{"n_head": 6, "norm": "rmsnorm", "norm_eps": 1e-05, "rope_fraction": 1.0, "qk_norm": false, "bias": "none", "init_std_qkv": 0.0474, "init_std_up": 0.0678, "optimizer": "muon_hyperball", "beta1": 0.95, "schedule": "wsd", "final_lr_fraction": 0.1, "doc_mask": true}
MLP neurons of a small language model. Each row is named by its layer, matrix (gate and up: input weights) and neuron, and shows model dimensions 0-191. Each number is 128 + 32 x the weight over its row's rms, rounded and kept within 0 to 255. Numbers have three digits each. A neuron's up and down rows have the sign that makes its largest values positive.
After each neuron's rows, "fires after" lists the tokens most often just before its 100 highest values on Wikipedia text that the model never trained on.

L5.gate192:140134106192172140129098129184110083124176121171101104148133164113094142116130100127132135127161112110118126120078124195117038118099129088138128115162115179092097186149160148107189148145197156084132169148195164097104148144051116114132118131126088139096095067179169104139126091152131158124165091126126161104144198113141140128111178128132127088108169103131176117107152127064157176153115151070164128117150093109143145126120093120064123183144147077136127133063090109060186117084125144103110161097099120121062159115115075165131179115075102193140125127112105092086111170143098098161
L5.up192:082121106155166088133126136163179103154206224141191085127106139111142149149142127128120186084067112057090095114092169164106149131121102088105143084141101169066162109159157110096171146129165133069105096123126123133022091115065086145147168148150132120129101074105134066145180135182128152136118099069110137131169156126165123160169159139155134138099121145136100059084166106139095131118157095113181123118091086127099115134088123088180137147077120066135121105156095156106131156144111073113128142121162152145050148121080131150105125140112111135081112128149148090122168149163098141119
fires after: ".", " Un", " ", ".\n\n", " \"", "et"

L2.gate303:122119102131157200163160123065169128144119082122117120104084107159143150067097140125141088146146171112124163101191110143153114115126142136107138096070191085168136110112212121104177137119170156120190164092164154115144107152123126133141038167090144130131078104157151145143131094166078167067149113088167162120149174081168149123098128093147156132131128102123109138092103102032103145157126153122162119141181131122166149093123083094106103089140102116151141064098165124067122111121058071189083169117121138139037105151134180148122119154115107163173115145145097114108137163174126140139
L2.up303:134145144108072101143089085150134118150136185128093096115117106145061136142130156143153121110074150126136119104182137137099091113112150124108023160123197113074117143127201139103158154192128117183158099184103100107151151124121115083099142139124073113094120118079130175128141110096075074169141132152180116147139132194112075088115095109117161125148106129041128115132172124134088141110144107115074085090117111119128136118149119141133071114107157165090092155116082166142182156142111162131136133136160106138092091141111171079096177076172162117132121195056100045134148134082134148184
fires after: "r", "es", " B", "it", " F", " or"

L9.gate35:117127119158128134149102120178092152139093164053165144095166116087117100134106135143180175119120148072103134088147112142190099187098147082146186149101092152118158194129079086120155071140188193111139116102149111156190151100138141133100134076095107126152070117154136181145124104135092131136110174084155112152185075077101099176129067160110122100155126142099095139166146144103084148111110118128140101047116119126096131153078157114115217128164193128148135140120132150148176106086103121105138106170125121084114117096146162146087106166126082131134025157136143184100143121120123081163
L9.up35:180160147157096173146112149088122092138118149170128166119126086149130155128187109169115127091119122132086050131127134159133096114152116085122141158133136098146151074075124115086118176126116222137116130114157138132093124139181155187100079091141132125106162073202119155115144129117168091119047153182172123168113045165052176136185096122128096098126102165133183107117133148157096111099137129125165137050091109105051133101127072159142128138116055117133139098094161136133172163165101144145155131176152144070119127124088157120121183140144107166132135132070093156166099172107122118144
fires after: "er", "l", "es", "ate", "r"

L13.gate178:093111149114115159122115155147116158168155161104081127110101129091149073111098101121139116124054114110129215127142149138135134140158147081167122136093108128105114118143105177109127102131140100070154083097117155154150106130113118129129145098119193112114057101110121122138120135112067159125110176107131156105065073059092213125119140141114161089140159136160161073053168114079075155118069111094077109094148094101186107073128125108116174146159112157144102189124133073101211165120150084174120116094114108083194119154088136190153167132098085096179126161144150114131094124116075118096
L13.up178:165126168126052149110150084159142159164095153112141154142118083106172121185075137118154144096082154162058170126110154134095167177156137118151200119131107162125110133167092140172097134106113055118143163079080113129137128134096181174176142126142130171159128151109087089149137172144153146111121115104167092171151133120143152204158165146140126120131119098131179104110098157192169121123148108067104128106200142174162140170101160142089144168120117089118146178156148165140144166085106116143145154077137181182170111149078146178088105124122156169180092154145107114118112154190034137128
fires after: " d", "\n\n", "==\n", "\n", " D", "\""

L16.gate34:146140082188130143185083114136121145153146138145149093136166129152171114122175096113098118095174156161160147132100125103076194121137085143138122127130086162173129113096117132138142174095191194078096060173125122121172116134100145121191163131093118194139209141106125131143167119195190118144138135087133103125143124152120173132144155122213121135146133105098161074115123168134148118111051095156201157138116168157184163086160108150160134155138117148116171097097126137146202092137134137179137114120109089112134231145108113161093139173095109158159120139122133128092182166133157138179
L16.up34:124133118134160094123142074161096124173172233142149150204078142149096142160146080124060166133131138122079108093176128108127139171084102134126171033076080194145171160199111161144103141089164144111138135153059146127090090099165130110141111100161140112101100130124099119149140074104089095095105133148131127149140150148142106053180173172119143141114153114122108122123145124106149168137125118108136088103138061120081123126163069073133145141177136149094161160144137076156131099129185144110081136093067146102108141167166100092084199146108122135111148109138115059133101145114092123117
fires after: ".", ".\n\n", "==", " –", "-", " \""

L2.gate0:128092171132115059131131104085164151147091116111171154040147097124092180178099150119114203129189147117115153125157131118096095109108135167091123148180159144106120129112058179120115102178114166196154208178116121130116112126108121171209160112122118101086158107141090161117110099103148158101136107141107150152101145125121145189135171130035093130135101144149104118139065147108129130102081151125127124132170122126199116112129159160187157105141094141131193094053192137149153131079120152127135129078143181134123159112112107130136149124161099069136114063165127104113142097124154066166
L2.up0:161093145146155093104155172175148151183079182159124116126119131124077138151088173107085222154165129097111087100156127189130081066133164179126126103170120163077121110126133093137142162165125118183081143145084122128118128106082141174198166062139105124097159099152131100155036109124140111161127138157131148152161101115122127154144133116083118127063120169113150142136073134143120168116052183124121125093133100135117139174148164168161143116101150186101181052102169110117148173120134141092107164113111168154083130140134136125132140143178122090166075095145167047099172121155116113154
fires after: ")\n", "5", "3", "1", "7"

L6.gate338:169165088127190161141128119107105095088065142073080103180170111126128160084085114151105144147124163170131155111111087164067170144111116145156095131110204174049163141106128141073096137103103126115139097128108153180118109166087104140119120086124181123148084111158132124138100092128148100122151134176116148139071086158083149146140148113104139069045162092109125145122074179077202086123129107101201122115098112124130162116181088137079107130142155041142095135152106111104139171131096166141119108105116096138139169141114116101128139113220101103122091165093080108151159166166114153117
L6.up338:157110073129132128131137112146135154126115191128169166170147076160120141138074149110102121136146123150102112107103152182127112226199082160092103095147152151095066156086081134118123100112122105127097125111117143123086065150142102117184172081187130115111119114125204116113082132155147123144167102128112133148068160070120137119132147074108109026096151131133052146104142163125196115049097117117193086093157120129108111137097127115105087150095159114143104147116067146162114169129168144126061135108133103164124169091130104135127165144185096180096138131099077107163165155169158127108
fires after: " H", "r", "p", "ent", "g", "i"

L13.gate216:106095158122131179142158133131146170155168161109106117108139112187096081169150146146074174084151109152124087107075080099137156191111112143131186153099154100138166137171171088107159113149101180107095095141103120126160144183143192108187122179099143137110162150128156151099138101131148090089140076120146154073131163148154162089111133131065095118143158113061162109125159158086129144159133091138145192148170083164114058159155127113136148131166079112158157106129211155083151131113088073166084100136111153211114108118109191144136122155101120167236124116145146126151114125155143154118
L13.up216:135119113120109189116151144087086174140142103120170113101076106084124062137101104159119144101161097143144058154128133118186113188102134172127126125089135130126097110188109137111104069143112151086141076168149160173127130115139142146127135139095122138166047109153122103128096176121137158167130093186152118122132097104113098098064107102084194112188107134116087155099116185114150118172088101183148094139094110165087032166140131139122068157145136142117137137180155198181163169091118061080116102147106134106113175076166118133154135129152151099106139109099134129067187178099107097092
fires after: "f", "l", "in", "t", " f", "e"

L7.gate207:069076127098087049099119159159142101139127086113107074144176151104136077105103106178140169095118102106156139130143151171113110166122111142102124123174138138172138134175171159144185150130143117162156108111111163160156089094105085179131171107115183058156136133151163092140131146116120162128172107148121162141128168135122117150126118075171129134126152106164112088105102120082092168190119106191142149116151181120110145177107051086136156129110154070081130053066168150081140109125138095088118138109118193154128174172138154187106167156141122127125137142078100090222109195138120145168
L7.up207:095128120064064092122157128091120103149172150086163114163159142176114102125123124126157120095143200172131126096115095160106128087196109154136043102177126151154087164143167097151179177125131146200109103176131186138136133139128079171161132111134125124129096118125142087101149123086119128148199114122160161178080188112140158128118085107118127086111094112194082100147134136094191152103193104054116116126096114128138150122071099160134102115172164088134158091093158156157120170075106053067115128117060122131095110117144160140113109104089154136125119165075112083158108155153099152153
fires after: "e", " F", "f", " ", " S", " B"

L2.gate375:064103155142061149097112110107164133204080127096087149096124147146092131058169136140068136171139115132188195148173091160104103085133109136069059168094127069174156127143204123158164117143174152164150135091125165078137160090117150144140120122133137128133117139118117160077139164138063129093147173132188122133127135148146151091053186115057144093140126111100086168134097136074140160150133150099164138178124114086180163069173144119113065132153142158084112125132140133105086132099124125191086138127146115101122145152071121144100143181146141139160127130160128167126152121133117089193
L2.up375:097129080174121142114141061158144124181157135095128126111162165160139112114163135114087135152130125124156142179219083159087075107121110114062086163130132069099152139153191085148146164125144132125133148141093112119150187109105107138188124077105077160123151153103143151089172108130115101132131152146151153124099137129158172114126120103099144097161089174093137140131127122082094121103085101121149118104079104098140128094168165091078072147171151129068198117124160117134105099063090175165113106158105121132115123125083106143040154194126156074162117088143155130178141140138150039217
fires after: " s", "es", " or", " B", "r"

L7.gate138:101117157123138136139147132191118114103138117070113130085152173106122158186086111092172081151125092191089113135133124118093125103130125111161115116176223112102144163096131167075120119097116151184132167094105103141168118059118111126143123109111150168125089142147123110155161142153133106090083118158131050132092134137120126149119113074121140036159163107120152152055092241101133164085107102115169090123120158177078174118152142137101147171154133123111129147167169204097136131124080169167131166104114156176128122092148077139116124096187136138107155128153077122114099096216129128105
L7.up138:092110125107122098185121122142137116155167143079123121134150175126126123096122178103107150118158095121092143150141143149155178121166130111134126134156154104154130180083146100181076062074129103180186136097103137146141156132133159142084179135100153078153089182102160094146119137176177169119090111111129146137139164121115115123199103114140126135166136165150139094104224093150137148158081082117167127055196153105105087075187131100064157096162088118138131098175116112071157135161111114069125171165083124150065093087113172148113088111107131112127099203074106091144102111122082126074
fires after: " H", " h", "l", "iv", "g"

L9.gate136:150168101147128161094175134118136150127119211136104083085160078107106132136204103108159153152096119169138135091089117118139137129130109135138096153184146060189086133102136173152151080147104142115169099147093123072127094093161203152138132165094133114153085158100078129163153110085120179117152155068165104125095102133225111103182120148096113117076185100183136114098100113124117118143165166116137070125145133093108063121160090152147135112162084148129098082092080102153134164112096119089172151147187147145180153158110146140121071129170110125169144103200169087129145137090160102152
L9.up136:127101105154144141142113155106122173100107069148181150100166104077133157165123169094135112076091170138133159134106159154111115113153142172179089102147132094172157118104120180154098152128144065118176154157118118134088110147156188147130185189087095184212099158148091088140137118083108177151132108132140079112134142124153107127160175084098159102092121155134186107111140125140123114078189174156072146148156074118164105102160105123101143105143161129145150075162100140073150166114100138153175081101120124071128092186082098160117113122106129137116089194112196167144066139111147179197
fires after: "ber", " r", "\n", "ian", "ist", "i"

L16.gate79:110147130099131122109174112111111099109189127112172100147131070089084125110153089111095166166117194122159117118088091073160106151100116150190156125094119137140075135142125097085144169148085155110105143147148125134088179126148110122143099159117120144119184134127134074167154158175132110126122049133098119102118175129093136125123173116050110077118128112155129117074141163062136116135158192121152146159099085161073062093075111143118109103164164140167135068189133118103146103144201191069170143147143123145118071079161095168183067156096149114115165168119101055120127089160118121136
L16.up79:110110116161126156125144141073109136124158114068096130189133088138167098137137067187090183114108139138173101155088108116075151162082164159122107096103096155142106144134103111150150106141152111095122118115158136174127137154154141133129121090159104073090098143159129135137112128107122067151203067098138186134108160124070121065158214076177191096157116123118119130098151129096142139104065142127073147156191111177126047159117164051160166161171120107102182145106109121131140128106140148144146136098152169129162135194146115193123081145093114087096179144096090120122088132124194128106
fires after: "ou", "ed", "v", "f", "g", "t"

L4.gate317:117156095130140100062105159126177139094080165189153089103108143145151130127051156074116121048135148144079150075106154092125140129153142126139154109096129146144125140154085145126167106133104049154112111146047118078176127177089095167165146103146122099095101162082181116081118110111114101079139153121104111105122137123106192144065132158071135171124083069154144120153133160143123146203142127134089117088083140126140128132123131108166122157112146076138173119125162100094072123126126132142120110184159110057111106122100126171134184115160189114159119208127160045113150143105110149186
L4.up317:129114091130108099081133118162119108082177125158131089170171122113176123129081146113136121160137163131078091113201097097093126076154103174102161084127172194122076132128137164127112121252164135116149100151137124114112096181132108124188110120165119168123099117119101112148112129152112056164106094120131094134099153093184199079106164154123183074170100190136136132125172155110205137144130151176134129129196096113172121147093063082122129175135072149131113181089195072114096111148146159125107183142110093088104138118144141115105145112122108121148100133136112135114124084102156078151
fires after: "O", " O", "\n\n", ")", " M", "\n"

L5.gate69:112175128130113113121129129152119125121150192152135139059152064112144126200132182123109200101146179172095153090089127127099079123169164121123107083145062158140115126149160212153105135115173123148100157169120118113131144189095112116125109098101151147134154129151098110095118167096125151115119128133184115144115148169099174141157136101082179146083159108129102132082124185129126163136101206164110080158144091118150134151139137135138141117170131100149099113125139089113168157155130052133104117120190207095150161162106165134167139155138164143174135157228211080139059133168119114171
L5.up69:103153144138116113111131130157134110168137197150119156078164057150124152175082216116078175097098156124069146117088090142109129115143154116154108142145051152158135127110125159106105130166139083195114162196155124134123134188065147136157112090114168122111135128132097105087079156095158123100144107121162098159086143142132196162137148117084163129119171140126115180111081160120139107112101180117149122086160097132152149223135142117151114137177137110154089130083095095102175181109170133124103113082151202122138160161150110152151105111142185106194139179187184088108102101149139085132
fires after: " |\n", ")\n", "\n"